config.toml
num_hidden_layers = 8
hidden_size = 768
num_attention_heads = 6
hidden_act = "swiglu"
norm = "rmsnorm"
norm_eps = 1e-06
qk_norm = false
tie_word_embeddings = true
init_std_qkv = 0.0169
optimizer = "muon_variant"
learning_rate = 0.00857
batch_tokens = [32768, 65536, 131072]
doc_mask = false
dataset = "wikipedia_en"
MLP neurons of a small language model. Each row is named by its layer, matrix (gate and up: input weights) and neuron, and shows model dimensions 0-191. Each number is 128 + 24 x the weight over its row's rms, rounded and kept within 0 to 255. Numbers have three digits each. A neuron's up and down rows have the sign that makes its largest values positive.
After each neuron's rows, "fires after" lists the tokens most often just before its 100 highest values on Wikipedia text that the model never trained on.

L3.gate633:123102143128098094113117172157148114132146138094123114141109099132100116098121184138148080155093137141128141159124129129134150081094140122148092129087092156146149141106112119140120136094162089164119102094119110125128125125150155154170121154085140127124176158099120120110175142115095132146175142133102142166161189120146178099107170134115095109157091102092131135125126138126095160137144122178157152124116144081166103125107127125112135113148136167156098120103105165163121112112171119172142134156151078143150140150110137128126143151116123087177176164093124151153134117171108131113
L3.up633:131124137101112162120145158146150208105135165148147117081143103135175137137126119132090144094144136149129135143152126144158115106153156141169122107137142181120097156155096138164180112100145144168113152149117173136101113131114167087121104161124130105106118145094177154136160102102148147119136172156112106104130160136102132081140126099064125119087141096130146153158119091126115131147059139189100110134157130169105107135105059135096106149120130110141114097112130108107107106130107157180107126137104115146125128154113140137102141167083102136134123151085130133125119098156116128133
fires after: " ("

L3.gate519:153075089115148127138138123164090119119142077140099108096104160112114116131129112126146119145133119070142086151154120123139112145110161116105149141122123119158095131151147098095084132119105148133107132138109108090181159087135165176142113099121106119174141164087054138140094136087164111127125143158118149120121148148121145139123115130132125150134143145161130123139117172153134113147153118116207130140092140137152158125144116122133094105107110102145102115146085120142152076150104099133154139129165070153119138120169132164158091131127144129098098130106095106144119138110162092111
L3.up519:124158091089127151122099119158100150116131094111143138074120121149123120121124137123136099117073145140151136085132085124134104098114143130078140144132160127126107106168110129138126105129084154129131167127126141168109073140167124167167088100163119155141132135172122138125119131126142132153128117124098164120113124127123149105124096136115134101129145109122139155147158111183147105152084081121163155121092178116147093100125104144142104151114097129114105141148113125110151122120133161130144137117125147154122158109154096161137102147094134082118135096157126089167148135147137079175
fires after: " |", " Al", " al"

L3.gate205:164129156107138176148135132156121134112151122105110126137135122125126103122157170115150169169126123152131169154120165144122155101092152151106111153104133100130184101175144138138148152132134133124106163154199140168130155132132163108119121152147080141187095150157102143118125120133119158171100129158126155130122114146137144130179098131163075137150181108103108159163104123137159139132138137159124147132140122131117121090114125145146125138160178152088134111127116159155132117092145137120080127120136113147081127100171109144120095130139120124126144082094151140142118152117125113127
L3.up205:170138108165187137099119105133105106170120075103155110131107130157123174093112131104102112121112100133140146093144129120154110118160131092141144136162106129116129114108128147112145119097119137136156150139144142083144139155119136179104129106139158108097130134082114132113120110137133099169146097148084160135140117131174105158100146136132143163141128123124127113130195118119142142102105120091156157098132115073130135151096126169111112132124157168126154165125095139132120140129168124163100125146097137168144128136070148186157105172153107123116120150115097114127106115152162123116
fires after: " |", "C", " La", " November", " Ge"

L3.gate645:100134139113111157144113150138121141134118134104118088157126187099144101123076108141166143163132137172126140154107135110139131098107114127116120157143166122154144119106113098093132159107172135109151126129110158176109130130111126090153103110122169148156156121141164120076168085108141117133126121147163126096156146151139145157117116129116151155139121191146161164079132136124113131128123119083166125113115158091136115145140154113116102144126131108162136119123108124174157151152131095121145146133167137097081132106131133131146135112125132160101150164127141098145106078154150176133
L3.up645:100132101123134125104090108158126155111126149108139102136077183101110154111119136138094126167120156108130180123107135058143118141115091101114105142073127136152131128126147106123135103106136128127145118147118133174128139143135101097143111126121153176143124158116176100155161144114153114125137123121122135133114122150127126116133132136114135151125156115139104105083151122136125138189102116096135112119136158132099142180120122090097101129130110093121154117154114123151142163156122186083115131095120116105114107109130091148112107135144119106149113178118144100156166136136141109093
fires after: "\n", "===\n\n", "\n\n", ".\n", " |", ".\n\n"

L3.gate847:145148139136144144103145105127125104148111156171151158104131128147106138131120138171157108177100137116117120085123101122136089160115160125135095108151195076145148128119131164116124112164176132116145141107171127150125172159095112130138124104121143127199121117148118152155126124104100187096104120132148120142133127127127142140149120113120142112117114133144152120080128166155121135149090117118143165125096125120173126104123111129172104169103165178106103142113110101117128125140115142113144118080130127144121119103156112123089119135090143075104122117178145102108130127122088118157
L3.up847:121106160118141095115140089136097103160112111119145095111115121163157135100090091151119131162112106082183132107124119091117147137110135133133145116142124124121103148150124166111116129151143130129139054169131162108144106166068134175113173112143106139137138123145139118163114166111136107114071130138155145153126102091083151092176096136114135145103088110130133167067095158122144117103129107094137138115146097124165123108139097106171106123154125152111111112078117106104114106107150108133102152113068158085111106102165126179138117141121143157120147096137127161100132122159155159120
fires after: " |", "–", ";"

L3.gate965:167170131137159100160114142132158140094107102169129135144125111104132157148123098137140149137109135123130130133117138123116117118117148141092171120127129118129115129181136117095134077122087095129133133153105105088180113112150084104107111119148113129184118147120098120128159133093126095100125116110136128118127178137143087134154073138126118144152115144153147135145115181108121097141141138101115116116077126109077106123169102125121127126147091151074136164127155122133131108120087139151138126120170148107129150138191136143138132110100122121178122077099104128124147081114096144109
L3.up965:114111129121147075175146104168175133106118135149107134119146121085120115141102117128114077093110143138146174138142154122128114069152111158108139082073183149101117149180145168146112140097130137154108133093095098097167127122065103177114142133143153108094143161146071136131134108123114095124105183139157126123098148147117091128187099141096125118132131108070117168195116127123132159123162135167075116108123114120124133172130095151113108095150136162115097108117120141127122069137106107161101147163140142141144111113177138152083173137109139113119102098102108115135127111131145139145
fires after: "9", "0", "1", "7", "8"

L3.gate105:148153150153119123140143142129116157144110137145146135105140095142117132178163084155172120133160139134117122129123126180100126171143157106169143123146118124118130141114073136140125136135138090145078099152135098125082184140131126115171150155108108113159088145107113131120101147128094162164091138124103153105085126135070126176168102128114140128142092088120104127088178105121127141129107126183125110109137111140109171126140153173125086124143160119159134113141102100152117135111115102166117123075101160161138120104111127134162126121108116139123093108144098118090158121117110123179
L3.up105:131109169089126123131145072100134149123113110115131118114136124137146116133160107159105114155139119132137134119105145158108151151131122148162137114120130108102174091208091154139131106124110123143121128138125100125140139163148128121112130113159110104132134121162117135155130115150093146112112156096121126102095122152136126121123119163110141118132112095155117141136106099135154117120132108143139100096140139121138172127137165117111159123084137089148123104142089106151125126135152108125109155115086152168108111126149084115142168176090127097104099103122116084111136194115108129112
fires after: " the", " The", " to", " of"

L3.gate275:164142122075067166147105105149138130119118130123119099152115125132134141150109154121143128108086140182117128109138105148140132104122103097175100127146141087111148128140129116109124136104148142125146162103124135080150121153108118102122102104168093126121160148134086106120146118119155120134146112183116122101139135099098105123147100148110111102103162098125153133101106142105116170136083109126106088132147123129135098105175130143148128096121096154111096145153128134116136144095085166143075181107135088129122120140098119122098133145122115131137141138145145130107111158092105121123
L3.up275:122140163111112095116103141151094161124080181140150104112117110111092164094114149124109133147131122120117096087148141170179086151127099102127127101106122143118133138112092137108116132121144149127182157104110141142168138126159143132097150121144135158148129108132109153154150152111141139119092135120117108067126136130127098117147120137142152095150111100134121129141122115124122140109142077115140156169141168103093111138136101120157138106116150145097130112122127155168097101073096136158104128115111139081089137134142149101164123110157113130111107070144135152121089118135141118106
fires after: "."

L3.gate262:141099137111129075105132096148139116113123109131102101111118154123083119117128114161121113134097129122184140090116098083139093196139133149111128132170125151169126136157109143123153144166151119134131115162146168090139134106124117109148126141113155136081098185150129166137105116127127141070093109082133162148155155160111102120121140115084087105106155123130135153107121143124136146140127119115114105138116153147163131093128124114098115160093144137142134093117128148091169115091110133123147136158085128146176112117140138108142133121130119104091093098149138090135130129097115186131
L3.up262:180116134143167118092144110121111124152149115146153087135137133125088122126141131117094093126127141118105141125147128113122162151115165124113117114162154103145072144138141103107137136176141095068114122092128153067169116151127084096142135148111113129138159138155158134142109112109138088087093129123171166165148133125124106117124152090084120150134158134118156156114118167052121123183128110107141139122150128179154067135150154101194125184113151135112124076119151143110166104095126154118143131121121153107103157124098155115111144093125091151067132107157178189150101148136117148127
fires after: ",", ".", " and", " a"

L3.gate39:116166134112155141129141125130121140144117113152141165088135121134103096134123098152123114137161144096102126104117150119055128157103142156151115135133109120115145077113106125141159141149139147081095182092097103132119131135082117106141107147085121115120147151116097182120125111142144151117140128167155122108109139155117112130114123118143135112128104135127130119081153149146145082096144117147143119163124135138114093147123163138159138146133093127177159139115166134098113111125099138127134167137082160181103167135108159140133101146090096093106119170126139142124166099158106111096
L3.up39:190166153155141138120145096095098141173117177128152146105110117157140076117151145110175121148126132115110126111104134113127139116135102137127156138111101085137182092129155134116151122124100126082113132132086116113080125145111109154123114143145082127088134128114093167063106141112123134151093066153106194115116143136154090099119102151142088111146138113162131112141094120120116129164175150122098110153114152142099149125127172136100162132121139130178144110158155116128136085138138138121157144154099200110146093105140101138088105137154117146162131100115171135136142106100082135133
fires after: "born", " –", ":", "–", " by", " office"

L3.gate78:097149134108128140144159086136118134139106187151133130145065123100096121146143133116151133145117129121170161125125129149093115136144171121138126129156081125133141153093097127120131085123113111130128152131158123108117161121142087109117123097153123116127112106142144112128097097132155140135121146128123150117113165107151155100100117118107150132128135161120138140124106104126151133127133111159146133143168126090128101126114142116131149119120142172157121128110117116109154153140103116119095127118126131080132093129101111145158151157141124120101162150141149063118153141110114119150
L3.up78:131122148111118133134129121140102096185101129131110155150169100116171162142095118139079098102110075118122122077115141123141102142143148116159127163100081129179149108087088150128141106124123131115099105106155095107088144116137078135187136122094123142132175149129119105073104143144110123164086112113145123116108138150144060128156142134124134118144087072135110139123080137113124134094097105163162143157113133063110168144114155132140113125165151104066115140148109101120126109118115130119121098165127122149128159130135090126108153145139096158132134094152115099163093133102122138082
fires after: " |", " (", "0", "9", " Al"

L3.gate625:112099125152117138137166116116078136120081098099128086118119180121127123130128126121105134144115113149103117114111136157135162080140153134082102124110160114141092153103115126147125117170104109159145138136106135124147147118153107102178101093116165133119115128146126115102155086106131146163160178137133085134107124123151131121121139116058136127123145154138130133141149159119117165096132097126117165115113100149159145112167107134161035106164106106104137130137129164174089064109123129161155126141092126097123118120127099107107149088087128124179127168077158128135138105118108123116
L3.up625:072136108130143109113126122089120109137148128099104156121141148144159120110111131162108109109127115111140165142155150103136119122113110080138119129144149128126108119151132039107155124124144149155130100124083107121110095140139132079095129137135130122161182115116100153143126125137137164139099103136146126149202182122098122127147084068110115092124159153161134102116193126166117131116146136199147139099097143141118135140101175121140136124094102111135122128129125142153135155159100143132105117133132085145115161121128141116140110146125145106110095136129116128075132142120112125095
fires after: ","

L3.gate586:137139139099172110071137152106108104115098091138109120137124132124109136135118154173148116092163147167141128118145113150113184126129142129111107132127111116141130109117121117101152145113136122090169121137095129112177122135134141136079148185138147103137083118122132085110164128130112068138110151206175099125069163120164154088119129110135125150169094136163122103154122150079128156131148098153121167094154146156094118113108121105122124152137103118116104085146089161140117132136175094143138114149137146136143107166146106121153081126139116112153136124115138080121154130159150170144
L3.up586:134143119148138103147135100102112123125159109125136108113103114123146150127129110166177136115141130137129132147172121155113108113173172160114119125103108121150130130144078108143129122135121149121107145143082137097143108133162133122136125148143161120134152113177088070131146126157111150137146134133138145111113138133129127090113157116148086178104139170135105104158116161150113112107174105123135108135117106146111132126139099088094147128121114128094108139142163158120147176154151088120099117143166119156129118121133136106109111159124083138111135141083109141130104207149177100127
fires after: ",", " in", " of"

L3.gate435:141142113147103133148183147142137120142204103086123121150145168112145133145136125082140107073178121112126126124124076123125131122156176122145125143140163121134154158087155103164145101165131125102120129135145109134130140154133122140143115166123174114103128147150091097132140124137117120143087108153145125143142121160105115160131106141119127128125062161139105104112151105109122097129140156125188097115168127147103110115081115146103087116121103143156150163126108118163094145130176159138059113092131126128102130160129106129159094153144119161117136139098097114136116135113094135098
L3.up435:153137186140146143115126171074124115147124131166100125122085145094106094098089111167125120123086088128139123158143124111149071119147120128122139155118102156114134064171131128114160151089144118149093158102145126153107103127149114179130146085130115143118151041146077167112082163125073116128127107168090107120142126127120094116106088110131148101135080101152128124095119128173121119161115128168126111109116121148115139133123112164125112161131147147163137104130108111119098144178129144137116130150125180123100130145102150104155115167124134158154127161127078131119150119179136117133
fires after: " the", " in", " on"

L3.gate681:137112135086124150137082128130096108136102137131124145134157111105120132117113130152098083103125112137103106151118109140114098138125095136154101126095128147138127167090130142146150088168113147128128141128113147130090143120134117139141115155130174148155115081121124113170125116106122116123129184137142142083129198126107123156129123170111110132127154138120191098139131110123100118125134136112162143175100181115171122144127160154117139138111133107149140117122089142110136146117145129128124141152110078153130129154105128186151149096131125105108128129095132167137134125102135150103
L3.up681:141119149134125121102146140153138079132098158094148124146136119115132133122080115166083119119119105118155098132158127138125135137110094106111096146121118103135120120111131136123138142120122106148101134132130151128129094126100107049103123151196157127184163151137089162148117176111137126079092117131139167155150182076098139125106082173095090139152129076162156108140130132135100127185182145171134094116121137152145100121137129084091160139123095139110126149149124123139153180111158177146057126138133124114145111080153132144166123157103157105154094083143103157112116138156119110141
fires after: " there", " There", "'ve", "We", " is", " \""

L3.gate126:108119087094089092114148128158117118128123132122158097118078093085104111151103156136112070095117086141107140119081162108141125115118152148174137109139094150119179154115091086135152179136117151148139136140120110123104114120103095143128125135126111144135113136178148106123144164143132087100127117146115135119175080166136112151115114156153147115159124122123161094144097130107137137144149121140086076113123153117107130115125113155160155121139143139126162097142117139105105108111126123150130142157111162109163138180119156087129070143146126123157143144100141055164137124097076140099
L3.up126:159099130109139084172133126128119105139108111132126127119126146100128134111156133093097111101156161135115158144090153148135115088154128124130118121077096150139181125121157109093103109122146113140081101150130110102164162120122159128151133127156124105134105116096140096146131141119133136082065127081080114128123117138098132146127096095094096127105121135140123108167165110105136142140134120148159090069130102117131123149129098153195150167152092108131196113131082141110103118143125136169133125134118137128098072120145188126172145133131138123134090140118113116112147159120063155124
fires after: ",", " as", ")", "\""

L3.gate176:141148118143122141103122088146098103121108147123100125143162166157134113163123133100113077155096118110143150092141087137102149101110144071118133133119138117170180138070086118092110116128134134087138116096124109126143172126100161124095080088136140091123114102130105161163153133125148124088104115129137160108070144097127165114146117131094151129122139148124101150134121133121114101105112099135137141147085104103080147110116142123162147102110099111155133104095108157129138118105112186136150129124128119123130112164096102141150132162154121146106130122141113115143139119102126102118
L3.up176:169163162145102116097157118151117118123099108118090129117150152124096123116121093103099128176137116134103113148122114108123126159078106137165126121121154133135127135137094165156100091160132098116142160149123113095131160106138106092091147106127117138162086161142145106131153141141142104126135135133119124158152126134141132128127137133139098128150180149131156159119134141142137107106134143128154111136161106116095173178131125136136132102163155131155114186122132137167118073158132126090131066134127153131108166124181106109132108143137160163141140114152121139174151092110098147115
fires after: " ", "1", "–", "2"

L3.gate267:142160108103122139144157140137106113096098138135129160129134099143106183124143132184135146133119121137124148142126129170133147130097154138135128138104129142072136168158153132124123146154109107145159157159132137106117134104122135146208116116090100137106119142141143092130117134138088123164129138143133124161160154137132078144124092124106149113129151129092131122123101138163105067108106155137124123125101086102139126139087106134034105124155076126126144142123114111120103065132145109152130083105182118108101172124106125152122129089098134129114143139088087157100135118164115139131
L3.up267:142106090101115159149150112119128115136114105139112153148145149108088154098114136125109116073136090156105106117133093113135136174107135130120153127113127181093103116116137175134118122127124107134152109121198162112119092131127146142152148143118155150134121142117169134087155153075139150120125123140102149059138133102116150103115089161136119088132126140155161081120102164160089156125135110185117157133121110139137107156160116078115154146122076160117131137123123147075130124109127103124160109142132125129101110134092129147103128134095159137108122103121148119111155122135179113150
fires after: " ", " |", "6", "3"

L3.gate449:164169094099151101086163160147145119160117110095165125137130128093132109112119151132152100131159111155099132063132132081122094107156143144153157138116083113097097148130119082155108190139171105159087135124111145118122115168164133119162112110117116109141141147107134178111130151093155147122134099148136116110068120130076099092116133122130104121152157155137127163120120147177132139146130109164138129087114120126132137135110101093164113123081126130103166127135186132143129128102153054119138147138165125152142122125135110118132122143157103143129125149146126151124121169116113177132
L3.up449:153105125135138161119124143118137127140114111158086134122152144129112119142132127144163119162097152135118140112149120152120119128141146127157162127128141087088132116172086182138116193136145095126146141103103133121169115186191091127143109109102137127158106094064111143051102102114130107083144100128148093154124103162074132111169137122143130147190151080118114122141139127167156117097153140134118132130174131105141164129116161112125100165096109115121127083108146143114127094083117094127139142110164131146149123118107110134101119155146087140121088167158118134151168161160091184139
fires after: "\n\n", ")\n\n", " =\n\n", " (", "G", "1"